config.toml
num_hidden_layers = 13
hidden_size = 512
num_attention_heads = 6
num_key_value_heads = 6
head_dim = 64
intermediate_size = 1344
vocab_size = 15675
hidden_act = "geglu"
norm = "rmsnorm"
norm_place = "pre"
norm_eps = 1e-05
positions = "rope"
rope_theta = 10000.0
rope_fraction = 1.0
qk_norm = false
attn_scale = 0.125
bias = "none"
tie_word_embeddings = true
parallel_block = false
init = "normal"
init_std_qkv = 0.0218
init_std_o = 0.0
init_std_up = 0.0218
init_std_down = 0.0
optimizer = "adamw"
learning_rate = 0.00105
beta1 = 0.9
beta2 = 0.99
weight_decay = 0.31
lr_head = 0.00925
max_grad_norm = 0.5
warmup_steps = 335
schedule = "wsd"
decay_fraction = 0.792
decay_shape = "linear"
final_lr_fraction = 0.1
batch_tokens = 131072
max_seq_len = 2048
doc_mask = true
z_loss = 1e-05
train_tokens = 732500000
max_steps = 5589
dataset = "wikipedia_en"
MLP neurons of a small language model. Each row is named by its layer, matrix (gate and up: input weights) and neuron, and shows model dimensions 170-297. Each number is 500 + 40 x the weight over its row's rms, rounded and kept within 0 to 999. Numbers have three digits each. A neuron's up and down rows have the sign that makes its largest values positive.
A block is one neuron, or neurons of one layer that tend to fire together. After each block is what it responds to, as a language model described it from the Wikipedia text at the highest values.

L9.gate72:518536544500506532452461596576524516490494476434497566499504488516560556532535510441390453567471460490480514514532562538516432521515483522506500536556522469439510464524546453521529476499520522464465476503497411551506486517562550523576526543456577485459533528482461527495448551460484505501581573523504493539460503523460435503495553510533467543480524532475479563513446532518524513473552
L9.up72:516553459480532492505545555529525549477482520573526519518477486455454567537453572465511507523576509520509527511447440525537500488525455566442449516558468558612467482492457494534531455569514465472488566458477491506454479465546447564509542530550413467501444467537527496522538501417475497561431481519476585536496439418477446519426543551478517557462499493513458560556513501552482455496494
L9.gate209:547538516385527464494462585491550522539502558518476473539477434492569508544521472465529512486541477602552547494523558419526567506494512417460494423518485482523477575443519505514532463543515526504586517513534498528501539542504545508468532457546504542481486472533533467531572487424523531455463584498450453489481514516502486473501499546460546433554540483434460525529465570509458575479470
L9.up209:490510547485549517563588521451526491524458447555496564538564497484519538549429568512467501529566402490531558479484456412457535483528511439525479472470500492496487423455474589511491472463509469490489516547492423455498490492526534543489482517504422439543567513463481451443470508503502569460449503510470515478496560532493487528550529505487455503488527514498472480416528616596415505531507
L9.gate376:567548511487471514604415508506446575440503534494506528446528433488504479557416504515488438477486472472527560549461467464462470543528564488518530503540496534518541433471508482530522529575510517483516481521527451484407530492481570481504476459526480487571514426522488467516472497474510518489483512483393506478463483521468457556468518479534490533504511486492519548526470547479556545467548
L9.up376:542489563460471490469421495553504493509537505479459511488488477539478505516488491505495456513476441577467499506480530386455496551480504514513517509563486529498546524553468495519497491525507459451522569517464472458511516438511495481485440508608467542446546482480534528501447511479461538532450453504464521496533420514427493527565520582427410487420505446492483502497420470492523503419568
L9.gate461:542521497414476521527482503467514409481464519522496533447489464489451514466519423533517458525521487530409486448448566487528549524499457486506423471525466460532491474572545445601535451426500455455481455469452482552444454446517534496497513463544512517452490542480493528518454480579507489520488470521546510514439456530511479559455516527537442441497486493425546575521474441492503576508539
L9.up461:531512468449404481509456429577598518521447511525425516582520505431486481538515440597556508463502533565566546548502475448530492459504532539510471474463453554469510494455457542502482542485506486472523441555511537533545469533475461454459571445563498488455466426512507434482513479436485473483459521465518535502489496542496531456507516516524498492481503502510518547549505500415555540512583
L9.gate537:579570502544506539538523554347486526498478527447475510513533449476555579506515514486490506429488477521526498535511464530400557534538517535511479507489530525461524401496559555545523439536479524475534498481595490533378493358508495520486541550562407534518483451522537471456517485425480486442586500544490510515511418478448472507512459584416555449518498524506499491526526499492551481560447
L9.up537:544522453520511556544499460485471514489504545461428517510558552548537464579561521514474564500491561565494542521491479572507529516492491509514475480504513503480527402509496546498539396519482503477495529501518538496447498388447508556464526528571486556543522466481513450478493454360455511454517478533519476478504442482454499495490526618451538486437512504502533505539499442504571493491476
L9.gate802:492510470467427548494436505482489495468498529467446388507512473529570511533505489457527559555546472475418448516516593488421498488496492468522461493497532483435461364503541519540498487394461530531470558479542522534452447508516551480546495448518529495469451471553552511491457419531453539493462503538522442428480450528508515548505500534466474478518551476505447457463464453471465542432489
L9.up802:551536491519462533486467496517510613498464533478493465508511512534487497469539528552531588501480501485427520517431501543506483532501519490620450463445577529467479541503563478560561409512497500497496524524504488486490513435457499455555486478494461482453504429521531525497487470429515557489457528475532555474550484523444489470477506508446411507478507485434526515533488417475484489447525
L9.gate813:519565414516558449479443463465534514467513511368506531470505481480514532553527555546509493515552450473489501514514574554472501555498480566455481491528495518484442537407506468526488417491521489495527521527534500534527533491577489548549524441564437477437472563527476501492505467449446515563517524519502521488452498493562522545515552469432550463517523521438453539536487493551493464530447
L9.up813:530436517517555440535558434509524488573460476446513529492477574528490529497551534470496532492538433534481494473541503488543456495441492551473546454497498456479454503488496444486493506488533462468547520448588546411503482472481451542536471458446466475471486504521561501431465484475473513492511561426549493432486438570458559595497548547506470531504556519448519440419496466505531540523504
L9.gate1291:501553449540489485502449549526512474468498478448495443508502486447471541537496446540562543489534493421478442531537464526452526478474511517478391476513487468471511532435490576427553505503459554447549436457455486445423535538493519524498500514495548506522501499427573488484533412464455548452517490545499498410425553475449460470428501542625503471497498483437496435505489527527479573496474
L9.up1291:517546528505507522512472518482499485513441508507498508492497511508509496498513544535534553503480532492482413605493489551520472502526493509535454496457502502511566429477531564531602492518520498512460423473461477498511523532507484468506503458580485551528550426442538516511510488493507503449495478513483502477446468525516551556514522580517499460519569526512526463478500516513465472510523
Table separator rows, word-initial fragments

L5.gate535:450507465462469554486472528527462527535468550477493410508477507550548566554504535554497473474454544515452482528496550477396541527555510448447477543483442531556467509513500554502525516536431499510523530486500540539459529473550529515529509466475464496468499528460428536511456522523486578436496518536518516506505550453516484573498584516438532485497481528514438572465456460491591531439565
L5.up535:455461501552427521517582511416462506499495528537511500479567488533517455482435586460490517466522468443497480565562476513455515481536482513500511471472524519507564534458508533478478500553479500519525477530433520513456481504539506505486471427453488523514437516515427445388416493477401453561537582479498515503484578445432436427510495501542489529454526555490482458485478517543509580493455
L5.gate703:538538496487576484507519479475511512492499523566460480496447516505509445492468497540493504489509491475499452549470498510426575518530508493499456488446500460523535418539572443457455503468515571520502460520456478475473480506515508442629508512476469419529504552501571504549438530472507516435487546514575547497506586531513537526529477515511577520497442487544429543504479577514402538462528
L5.up703:547436456501549502486466507499518493515507570549502460550478494546499493495481421527479523493532527463489501499560476532518426502483407440466506490431522534564410513514450555501555505548464442599410502504588475563534541452481484542535527534477460487468454478459489421439545432585479493513574510519542566525435548437481505489485528508487571492511522518510497446500524512412463505476469
L5.gate731:439437524466548447486539533532557485505511491475489493540562542542501496546546525571570500471499520520536455533526522573463550498452520556404430554535541463535466479563479549508519530537573532454497487404440477509495460439432499564485568485438572476536464522459479527536452471536435494506542489531483470488481519457572484470562528482533543455486523569519515523498593491520538554493521
L5.up731:527488406516478456517500440507557501520513532458554422512512523544511465535510443433463547503501477485536538456490438528536419468477465505568466489464513523492460511472495406520519440457480456527461414466556490486452479529496523469444530476540510509488505529478464436453601419488540505463480503472483535589452589442529561517462516523495552544441463513512468534485491484482532535567495
L5.gate902:570477489517466538473449524472466462508522424473481511480555437478500482521460419553437508473460459460526474478509582504457503574482533483499489571488538509484489513456473501507493469508431520513530575487486493444449525557566515509413432486543565525523481512532502527541500476546456493530534491482557556522515485464534495492437597553495486529474504580450447486479485512428499578500514
L5.up902:421533476538547479501604455514540530484518528511468508498462480562532498460569473489470532533452509501563495543520551491512470428508496612477425551460441482551515492416522452431471551510512454481512460433487452433501452535523501512495564504453497487468477506588530465420509445526418544452542461489493500546454459428512508496467487501508466520492543517493415516469450591486501458548464
L5.gate992:452501472478536474539474504480487497441495512547561414490497532436533506547477527547480525433528493486509504495445446478502460520585513512447381533454505457597463464579598513516534542534462526544479485439502515504455522445551512578503524513540509490462459495498478469475444492497486480515475531528529494519444540495528493489565530457545537546524544495451506507522526487460547591497494
L5.up992:621485479507521489540560499467456508507483619524559497517489503516474501566485539542454513489473500491523512456505498525466410462540479532491461528494629493507490471506548538566499455454510549472472538442579461511471468493590491479543554464503545431581475476511468466468447619493462523459491439448462501540482488514506551515544566468469547523431471482454574511421506436488441502537467
L5.gate995:504483429430484486499474487489441484479489476554495429507528480487520531547464505495458547508496501405457462512566533478415522505511467507504418532476461491552471541500507574509538511501543472497574507492580467546545517499540484515524555504415485442403418598516442477486499500485461506552546484514529507566421497523484458533564527473521509545508479581536446495494435544487480531475480
L5.up995:517473490449557508474549489546540503495472516493466433537498503509473563487476470497451505498477482457476493558490513486495456511462450503400469507448550467502511469556485559491478541545474510474450480461550527480506464516500452460491492481521516478484466557511474489528592526519516505459496502517426467480496443477461542421497436577502563459493462447497513426483530449489418542539514
L5.gate1167:484527492469517516513487566471447512516503519496545435504485571486487507491501466491496502507479478584519506486499453468485536480475502469523521541493513477497523450579469560377465524465550490530525501556514512533487482499522591568552523619495438490528544531524502428555428482521506484470531573526469531517449456455498524472568503432471440602503517460547507516470511522476522546474383
L5.up1167:543493555552532529549469522585467533524484477439506469503494511545487448521461408497506556566452471533546530504499472544556547425455500538478520460527475500515566479563444514450538461485448444407512462491439508499488455437486522558453503573445453519503516538515547455477490494555495496452592533473500508507490475445469452431527498417521454538465539518526532482473438496519529489422484
L5.gate1271:501561426455464529487460549469503469450515500522556493492478439432524495518532504539508481491511531487488486434428481492500444507503468516502402600462469440540553591474513521468514499487495527566548503534522459508452525515478503439512555539559511476498436553520529515513525592479433477490539566530472502494456569473541585518503524509532531492507429505486484535541466474452457472421532
L5.up1271:528473473495455548642454456486472498518548527546519474383575503506506470541506503488518516531545569531541513538537461483505395455468512465470475611530457501578472497514486489485500558551481442479545486495483503478530525510479529553504522444476454488557493586546507573464521514526492519469533525462383493516421495496493531475555544528471522483492528510511536621562493458369483497478540
Year slot after "in"

L6.gate478:546495536536455546532501481571474444510459506487511424506482507491544465460556443533521425503493517524522481508497477478497483473512529513508571601523462495505526408522489453539454539499524480519502472503457513451466525508424469534483475576513455506429545471577426483546481540487513419502570552543581514515483540474499513482475501542524467493543587587532499517531512433467506546484519
L6.up478:476508531534500587452519466443584458509523443578514527493518520501465466503433501500535474530442556494518444493524494486467478507602487493554504519541529554532484525495538553604517406475530500470467469492478445486539463534524526473422477509506483544514557498469465499504498457505524516509514546515479491496466508507463474484480541513588490522457441410491452505486507419472512408484542
Table header separators

L9.gate63:495550475520508498556534488441550502531574460499548432535450487513468510435501521499525503508552529531591550557545485469525461569541556470461465516483603478527488547532465516551508497496508551608487461537457478512426482444509467495591516521531578414502490390467518506474505543484504491545508470476515462557488587515496546413550531473518518503479488472514366526473481500496466588437476
L9.up63:412454500491413463468529494508482489477493513519584473452527570516479435496435544536473507486481487531478536487580494586543538468512526572494467617530571413513476536496481520477496536420416509498502508518530452519448439467485505469484483460462511566515553483531424458477461527499523509497418573442489477496450540530492473508513447519586459471523497521496462473471483551587486523518448
L9.gate240:537539439541424495499518460430507592512456490562545545558512500466427540525518526440471493461572468517542571435526514430508480478513479497544503464527480460489430536529517479523546469564555556491534438566518491518481551530524542565573454442494520457502469396524435548529559433509448527567531523518476475457478548524546538470468492482514539497517564488487495492539526523520537460501470
L9.up240:469478443460502526437504472605543553512500494570475479459448493488542517409564416530387553488491479477455479520526500474415474429497558504469497528540506454472540498592433512546467489496474543588489534508521534462553454391543502531514529495464445441446533615544483481414513534439465446535526512534528395487480499444508472506518543434483472455540504531509513576515504487482541501480544
L9.gate296:540578486514485503478484518487431514445471555517550526512506474561522463503493510490550429494445444516553520503493535506465464485502488530512425495502475514438590448515533493469542514518456551514528468555520440525465465586459469492578515499482530482490519581489476545501585553514491521483560495556476540486459472490549478599506478455462568455488580434440470520516524439481540464438536
L9.up296:474525496479449537493508539424498472413528551473476471558508493555428456538493474484538469492545560483502503468469456483503531494404502546424493490498465564498588527519448468512474495464395435536539501557378453550449419552500485485531500516431466528484561549506424557463569539457508529542536477530476544481507527447493456556528455548501500509394504565470467453484489421470562522454480
L9.gate882:529521495460491513525488469509475457560551530510499429512513436472491536584486507515479524481505563445469459493507505491507441491438454500511490520497592472514531464453450489507488491503463460468510444542440500461497462488492512558566519485487502525486445608484481499488529528466523501508513558499514547499495455529492352508386456457515473534506492457464533453517439473477518485543520
L9.up882:443494535414466475425529528486520491490446497493546457525492456527512425458477428462491510512500460493526548470446512497472414493522503443490495478569453491485469488624552469523466482444524456480575487467537342547436491494531591461519490470501525551508456492518491451424473478485449461458488540460495480482467540518467542576521508490479430515471544475485446553538519536532504517484506
L9.gate974:480598535470493488462494569513493489485511516518577396492506475513498521500519513568474488474482490497493517516521424460488499485513492429521448501513540494518451476543489549568436459472493468517472545529541485496542563550555452473518497515535488506501508439494570545472490488463519459546549510551545510502470479543545515446519463408494461541431493420510503486511522508531534499464568
L9.up974:540491533472379444514486506419523552444465473513530501481374428451514562493469502554451509471569480535458506468518486493522423528488464538497424435498510445434512455518565520544472466498454524492471558434487537487507531459502539420554455437470479472550428534471529480462495489478456452529487553481472529445488551512551469537408505462475486479495515487557521445509550513493522514400536
L9.gate1037:483510492463575507512463551507548428458472535521457430473515502451454467502447488486526468501436470510480533491493526516477452526517518479513487460458459557494532498509606497512466521510442544493506453458554511591431551482590506466500520548550431500459492483527482546487549540542482538479492485465535542488484558381519469553463443371493545504505466456365540514437500490501555549464538
L9.up1037:567519467490520497519485468499539512452561563493519470442491536462460445559539418460434526516487460534528451357457463479526561520426448466454431498528536466514489513458507415541529438482477486481490489466488398542425493455534518514560518544498452461458475554519528491481445462376523613519513521564507545507448543503502474527478495480520597477490584467460504469472527449431557516528428
L9.gate1220:511507571461452576526553497485491529446513534518505428499518516509460594544421494469528489512477485546522506450495545556488502535546438464481431505546475450528465460578544522475540476533467532519536503506500528543510533495540581462510492517508519491501621412446427494500448447520538490534524550465450558505436485532467509519517534457473436494482575467486434453533500518456525477510398
L9.up1220:523499418525405431522481424513456537459550471513542452463523490474552546485508498484408439537472467532498516458459485465554513519456503477468447576558555528473541545540630480572498545450490541464479514494472454464527499523518519439501508482523473502534495467459488583459498566471454554458412488447543480471423499421501506515464511528478552529471465429484474487493503480510526519508442
L9.gate1325:459480574496496450488486461486461503516458478469514409424463567485525508448448472494476498498527496464476511477477502441399528517539449508463481493515512494558511526479512571584493516471491535554522534497487522427509506526551577537585570580454520562535460512550519516463522507549539608548503573528531531542520471530441471588456502466448520471568531545448453443520506543560555544408547
L9.up1325:554517499448475501572551449493502497484462502478499463476506485505470594467498532504478519485505502517484550462481478603508531502496495533462478451463482488584490521574499482508520379509492454560458516507461508527513532514486518566555427531466561478550454472494558503493497497461556551534478502500527456532494549499509519439518462415539522466492467442426440542496474443506566463499497
Dates in time expressions

L6.gate500:406542522488510505472510536474554539527480505420533474452476545489529520480567511487499487526480533530493460493495503505511503466493469507547515478498495452544521544537486529508492487396540545483511419526456470541426516461577473555532521522513477506525532532454486459516508483469441489530523500520478556454437517490458568543602475544461506532503509555529500499474492536393579503492521
L6.up500:504514496476392493414545507488468525466504468528469443495497500422485599464526449474553416451491566518439429464460564496498512521475514519528585516485535528436537505491544502486538501495549518495556568484542449475504501503553519462466425524481484520433493446474502367540480504408534504521456540470545492524554416576448528532469571568470513495537538499433454549508439492555513536528480
Year final digits

L5.gate589:524492482505475507485436557491533465520510453475498509439517450468531599566534485475520416435547497528428463502524600501483459583526483513497507515514520520486452508462476478430584572494511480495443519542487480469482519483535471533548463465477563499463482568527435524505523492568524460524509516528530527499559556498517473514476476471484494431533549556563449545448464506506520577508523
L5.up589:439467532479487507555501463499542501433540527541563488480480528490543428470489468455477390468381494559477467511497563463460491489502563512544516506541401498480484445436507452530553530570502469465551477425529503542536450502505483519560514482493502474514468459492539454515548411582490501514445477509529546565525429555479510543501483558515458473489501568494472411505511498535530450549569
L5.gate692:616537496479508511465433524530543514483572448476517452465511595461457521508502494524554484471454506494510529482466462504547525562562526487485467408538562530542443513483470507510487498462482520532544480524520434464494543569498442499536478516534497534453427448547477483552456505522465464459547524482522528448461431561460522530463543580550555484542480490512531575568505563499414458536523
L5.up692:473534570527488568522503459579482604539458494575481456512524566519463542533519432509448507469448484516497467408487488520489470580535507491570544596487482484467475508476479486527486469511509555492515449436448533516473464527529461476539465449554546605469421504482526519528457552533501556529448423476471504485502466458474566529467501514448485448476448466423454508491533530494490537590564
L5.gate784:469486495520539538568547534458533528475483478544554510540552439501540469502454480522431427494414462441516460478542541452513505466489525514544583462560493458487502500507452536451469510439491465455524454522461490429457502503580396471526512474550518524519544486456488528504466513472575487506469475431456496471524470542492426479492465512473457472531534505457496486539542555580555499541473
L5.up784:464477519518462451538511511513461553536497440507539526485513480491528529511521567504549492496481525516551465459552538513489505489512537524472578482517595485435512443432537523517517472598552527432460527518506555433513445417481508552529507508476496494545477550499537534509522511528483581465534547435503445527500423506443449502486509536541443517515551449490518530564469458506484470537437
L5.gate792:508462473466473515432498482505498441538574387480511469540465552493476465512550517516476427474461416512436485483507558490470465566581508510533483472576531534460452493555429515513453479507462492474514419507515538553507474523561494488552465514489553500495525572505457591562515478511491509536571488530542484469470481538538518550479489491464427478511476494485524584501547459534481498543521
L5.up792:465525495477538511533469483572506439513474519485502519528556548456549477463565482496510531484418513473585514529502496465539518499426499513513513504513465498591485517376468498499534541580553527537453442434540488467515567539496535493503474522494449522544495533494469539522473521481546568484497512517475522548480510429462424544451512545501534523503537449576501533475508561517496472529545
L5.gate880:486518532475519562528447559563531496475480532477480438492512518566553578500571449487506544484488471554453479405491508505460478550480457492553466477487540570549445469562431461547517511475574453487541421502477488426495581520552520422473501392577526556512478545564530518488425470419548493453549537522486558430514530443475528600520489540451534562541506540481528483488430499477450521463611
L5.up880:487507489552436542490453463505480486537437487489527502543449545504560544473558535459474386478526503588481480495513521445552499536502499463501482519546540545386521470462421497480476507573548463460437452510472515539491473580529495532541486412470532500507456504513551459549504500533500450535477423515525516547561507538500452514508487521530511484448481530592446555474514518484468483530515
L5.gate894:562498430493481573478467539469511546479531508448542374510463552531531445487556487514556480463455503493533453461458589489515484538486528536559560506583528553489521492481551521525485465450491547483496464530533445496480545558533542461478468463524596467486516577567549489491509518496515495502604394469456533510485463565517548548462582489424477487509513558512612559471511554475551537471544
L5.up894:533546476531480494538488522528503469458454422572462524550500459499465538439508485445484502506551512541456504607482494482518492541439485509497449492466464453525437573434468484467480505546486547494534456508541452505479552544485519517484545524451513463411544461473534487573487511485455517433519480558583503518425536498516560452526451563600497502529461497579504550508506542472522438467486
L5.gate913:557518487488508476516434473538460531518483454439500517456488470516576441468532485527541448477442512527487517489546499455491475582484527515580448388530504511483464482473556426602488478474504444507473497510474483435444501429499475516515444509469519530468433546528480505497554530521469503526522510489519554529500454581543562501459527507426399371521435519541506533457472515510503482450547
L5.up913:533481531511462466546479467452587488509496504477422546490522493484472494460490486506530505426471550501491482465408528539536526448503520495486439457464516448550489435430469504459457451494460551436557527440476543453457499493479471513503550532477426456505472487510478506465510510448445416464415484489486510520479520520481476511501482565541528466511521469530515445484502501539468505451487
L5.gate1023:465472455495501569484517523539450440501581486474511442475535507542497496503493528579524454514494437450482464458528478502416550565489472485554444475563469482472421564532471419556542523471505488537452493514421462601569597593500521501507488511501474561522487459457521509446511516530475479481493499523459533555434462496519578495523524561510429578519498524506468505516457494390415515425498
L5.up1023:515475451496533461466484507548460489502471485448444470514452570484571584452541500452461510461562477563519525560502438588515575540453475478501486477552443488470456546475523485524460522569558505479473434485509503416516499462521459497457599502536503530552560491502533494548427483482457446504490463523548417516491488455458548522506480564560490552511460557499517508517501527504578501482499
Table headers and "of"

L9.gate76:522565507495405488570458575498522487588463497501476457462507582532511462469464525482498472440527501465526533572516458521456506480503485575471392537498507454571485491410483548472553486538497538535526552557567410580465439534448494467491546482494487512532476552543500505503462468468459463542522535513514494503501455563587472490547477464538526478535519522494560495490474500442504468522503
L9.up76:447510433460539470508437577420524502479457491532553478453515531492541508550547521497515487536583505465498550574488492472431493490484573482493437488541537470525522478476555428545544518543516508501558546584501452567501556544526496483468522541518481402492453527517512513571494476540416484524531488540507443500499534494462489445518522450485529439494531511530498487550525469517458439510504
L9.gate78:501528404507497521458457448508460480512460554462533441507543543516511546478457429489484458473511463424528461483526528528511509524421539527507448473528471475411525464451488515519505501501466603552534486474655394478528522479520444524467508516534474453520558542490493570497556456413493476562581495508549552507423537560446507473525472448502478571569503519525482559481512443541507451463521
L9.up78:498522456547551558526543497478557516557435553495551498486557525602480436496476488438513523548468465514545533487500508513508531512587431477505441540524490498511468497520528511538485492438459498525508437427499529474487508500462544462491504488509565515546523511472546475446427537509523524484528512421472491523433490514549472461538514413502420586524497520498492584496525539495500476498365
L9.gate260:548538490437453504535400503516436567552539480503509486571486522449503461553494422524491484535520490492519584499462535468501532524551521480482491487510490581508495485540538433492437483477521498423499461512522482552470543494492485499599470558502487505515460438489492546533502499440528442497517511582485475530481548502487548542543468567488489460571517571450452534610526524501505542505534
L9.up260:499516478477530408464424479499503554458555505479532611525425519483519494530522530455492524476447512464478544532458606486450496522467594477631468466585481565498542522487568433455434526549533533482589538493516451557460533556481533547505498534537511524462558476521479517500529462463569467522535438531477633459500521402553463489559518461443452381532517487524465511495527467506546478496510
L9.gate511:558533483532565498540441587406529545493414435413473535462487527474419455561497552588576512536536530410500444543557476492572567504517536581478421497546466520495467541555557500490507603543448480467520442488475431525444486530502553513467492458536534527505589466542476448475543487457534460488528514504499564534487496469596549465467523512555516458530496515495537509467505502570498495504508
L9.up511:459473488491502552452445552444564466479448468487504517496496506524436428514540479502492529524439545465451406431426532506440510487474511615478457457489483412502521492564505477520483528447416510454516462456527513561517475511517582440446491488517482490516513594506519453435529481516444457468485442519554497484528494498485547511496479540517466556528531574549475479480449414563559386493534
L9.gate655:530554521477470549560481502518497554553504474576476554446456586532459505508514640475513464501516512503480543496499442465502502529565536535451503528447555434522512530470505513501537513499515503480489519512434449552523420520467462547478534476423465477546501574550413524440534472528454402538560552534566412535437486555514484444503410462556569459502510525502525522556439530436452471556460
L9.up655:471546488550580509501551533522480455517536468471518517553567510480507470543489495454541533449455510458523472486476527536536518499456543496472493462526499477577569438465479481469484498486482446514477442540508418469537520469529466510446494557516545448545500509501527469591416434602512443488421482472475524539468508447517543507476571535480518506476541531505551557566457461502487538475618
L9.gate723:540504507479573475484498548462512520502461530534413493508448574486452513604481437471447415560545470532526553495494465406470606493482448504490470521497523518576470506517514457487464473516467557484516546507438441600490477527533516561450515596530515444564545538500497453520478509499505471483493446521512561485464458527506506501531451454473505444517445555574521549506476489438419425498496
L9.up723:550465393480492440525503510438529538507468475581539523500536549541482527540445453524499567501518591545512488500501545555475487509540516512504476513535476494505477480543449476559488468479469502505497509490524436529482531429488481466499474456511461466470525529571515515454564544492467510537522449494488494454459571441486513494471498461493492548497523556479547472557578516487509540465475
L9.gate830:501549482517510512432462476502524547410480481606480458452458500479503473552504489490477460490491537484467572449434464526402478514429511493551442413592457513574516528575575449504453489494485543476535449546509474549508574502523496558531495518553521461513508557485465507479532528538502411503487501554579501482411483486581522507438499511502390434550493513485460472552510487521511457437514
L9.up830:493517533537597545481552444540481494548450532469506466462494531452551535492492407517483469474525535430525538551454498488495529469472482538536475477527544467579505479448492528464456437514479494544485436458475477517509517530461533508513501551460442466448450565486504392490472497494522499497446399476514498458494478481596408480502476511456469511524543502523512473532464525530509518455472
L9.gate1057:458541456486450512529524549506597491430441480407519484494518503549566518481501516509497529487535477467480502488487523569399528490485568475482434563457471469486457493511512542499486463499498520525483460513480468467420546478582505470441427563459449496491482519563504530504513457450514523534495444538549495446490507483477465515565473505476507457535468514443509520546473442533525447485540
L9.up1057:505470542532459552451470536514450531548475450534508463524484590438513503500486414485488476486544558498497466493511449493487490486495451479454537492463471481578531461473444540484486526503506541453503484516510488574516567504552496502502506553514433439488476589523415486475461534525464547543494544577568501518484487540509475543496395519466500552479508569516466514571472438505550508486570
Date openings

L5.gate338:569387497518483479542516528466472500520451555564527434452525521555438527470439487410490548555556479395511518469545465541461441516482520485495514525516425538545465529476483506560531498489551451478562485513473522521509507525539469514430501456523505543559559472484515596438550538574476534456522492478500520456441520542529484531543569478502532558444480531490569475521484512446544471559531
L5.up338:468562460520536546486544606507493502523527494479535490455528459558542422525501507552499479498531481459516480498524474413427463570481449566549454495497479524557438484465548455498492517498492508548523521483485529516469503529499559523532503532474472599504405468461479533519531554540492520557488499495464563576415483450464489531493506468467509456498517511555435542477453533470498470498530
L5.gate399:479516520515548492575443526442504533476470478508536494482445486585496450514384498461515462503524510463510568451494504503501450497513437528564484484534495498551525463553512515446517465450500490407477482548516424453445470502602500468530505595457478491475458489471461454509477578518567523494501471515492486525488516565521506487494514454506442482496521587500550503517467496486490486568489
L5.up399:488536500472531524519621472459520528487502521533611460415535509535528486497472511537409487577507539501499475521445540403511468497518460528514429510427530549545522509492514471534468503424528552466453505531560531512534450535511531537608491468460494533506477517534502528464552597546482489536580507454526568516450536489496528473548477476472547501516445542486480523497493515496491520469532
L5.gate427:455533489499479582481483548496540538471463490561526550482533480474490457476522491482478431492531458550463507471480529525472510516496504514467483517471486454500508504518484492502483510516458551531511515482472502439513449497566487511476437516461510495462528560494359477532433537482502474472570516524527490516495469447513517497455527473532561474612501490551409513495588486520524479478577
L5.up427:479550497539447527522578547485522532512466549503554529585505481524524423454480541461452508495475410506551457428517449447483534459532562506494522580528424422518519550569522473515499516472464549557452480524549498432470450507545458515431489506464487476571500544514395506477493501476497479448535577472407452533505512508447533487460566419545548429523552468532487499495579500538454445570527
L5.gate675:482470538510538574576568567499499521447434498503490474420527548526501479519446562454464460495581515523523472522456502514439519490527512532496474521527600446542479441544574417514451572430541500428417528478454555521540554511565509535456502512457476517484455490476473554520557486562527540550471440473438488527510512562483504511447484522488514481584446508554473483506510540437474495572548
L5.up675:543559484505579445555459458565534492467488515502491497479525521519487479509482466522487520464526503465513441527509458471443487548463459556535469538488466480571426536484532524520436511486572522513479516506506532440540494515550467522427550559424475554460499552523557475532466545521500490530520559548555529560423513476492566446623518501524508543510538550522497484529422540474532462507502
L5.gate874:433525512520511576471501548410462469535449438559500472487515444517527546442417527528542486473449428464486493568494578444485559553492485516452519502543559501521523505434473531484515506462518480489533433492535490515549432474520489515545449469441529500507441564463459530478442492509539455553549579562523519508531500515512474540485532574565420497493499594472521527537466479533591581517524
L5.up874:525447536545434632528547540502495504525495477532566498473570473477515513511472535506529518427458493487488451544498488429464558519501535498479500451586550505550468478581446498494521545515492498480538407499504500527598485510518467512493460475536527454541518523479481554479545547530525506546517588513487520527455467445463493492472501562448535414471485554529459530609539503513547479486540
L5.gate897:453519527434516533516454466512478547466456581592578484475463500522556485455421537526503455433510540496471441470476559489448500506501517524451414561504546436492491537484498542509503497488565522473548522479509444489567502506588543562511499587476490460481443456516460446552474509479507473511572504491531498447475397569461522511519522485454491504501480560509425505502527538530474457490543
L5.up897:480483527504517552584452495569478571502416480542558497475530521542538482504417492510499480519498518554501490466445594565454576477509484561490449494518573446570524442502491477538480444479471458443575510462455490528571539566523475516463511513409494461521454497515501535504447571472554512538560519429519524494483461521406489545508464525455488514443483558536456494565431487566520469440552
L5.gate925:538508468499487530490493521441588542503489538538509478477510500491554509533504531522522531486461484566516433522481499534460476557481527507548495490517473441547464420530521484520510518524468521513539486489513419538511506451545500490506521553533533482453505522519492441459564496504426501505577576456520475553452529521516501590493532486429502524503466485564454512583479450464511474527476
L5.up925:580504473494494462485500555532476527537519500521507479511475547487461557540536520511504574476439448546504510524487517462400537567472529422529498509493576500434424540561496483608430503494549532517486623483536432474509552448620519534560602499538478550466445456513550508524523493474472542485506490488505508532534466506511503561522492500465538570484441563418461507499479514498523531533524
L5.gate1107:471536513470499506470507507458459544455481537488511512416514516495527463438486551521549450502451506449509455515544535530469545553511498513430495493467546468535497563509507598411600428417630476445452491555444511572490497483575540519492489564526505450496536536457441553530541497492516472527530489532520513519498355505519521518535558539496545505530577477526416580462459477454558424484543
L5.up1107:461509531472492519524506491465394539489456491525531512452516483536561480454442508517502456537455487419472513513511549498503524511444431522453493502497545532495480494480495501422490428436534428410376470530431543523514496500453497491494528508405459444485483539498454546509513535550575525503546477528514540531487463493513472492522493520478533479488559498541493545482469435568548515489504
Year end digits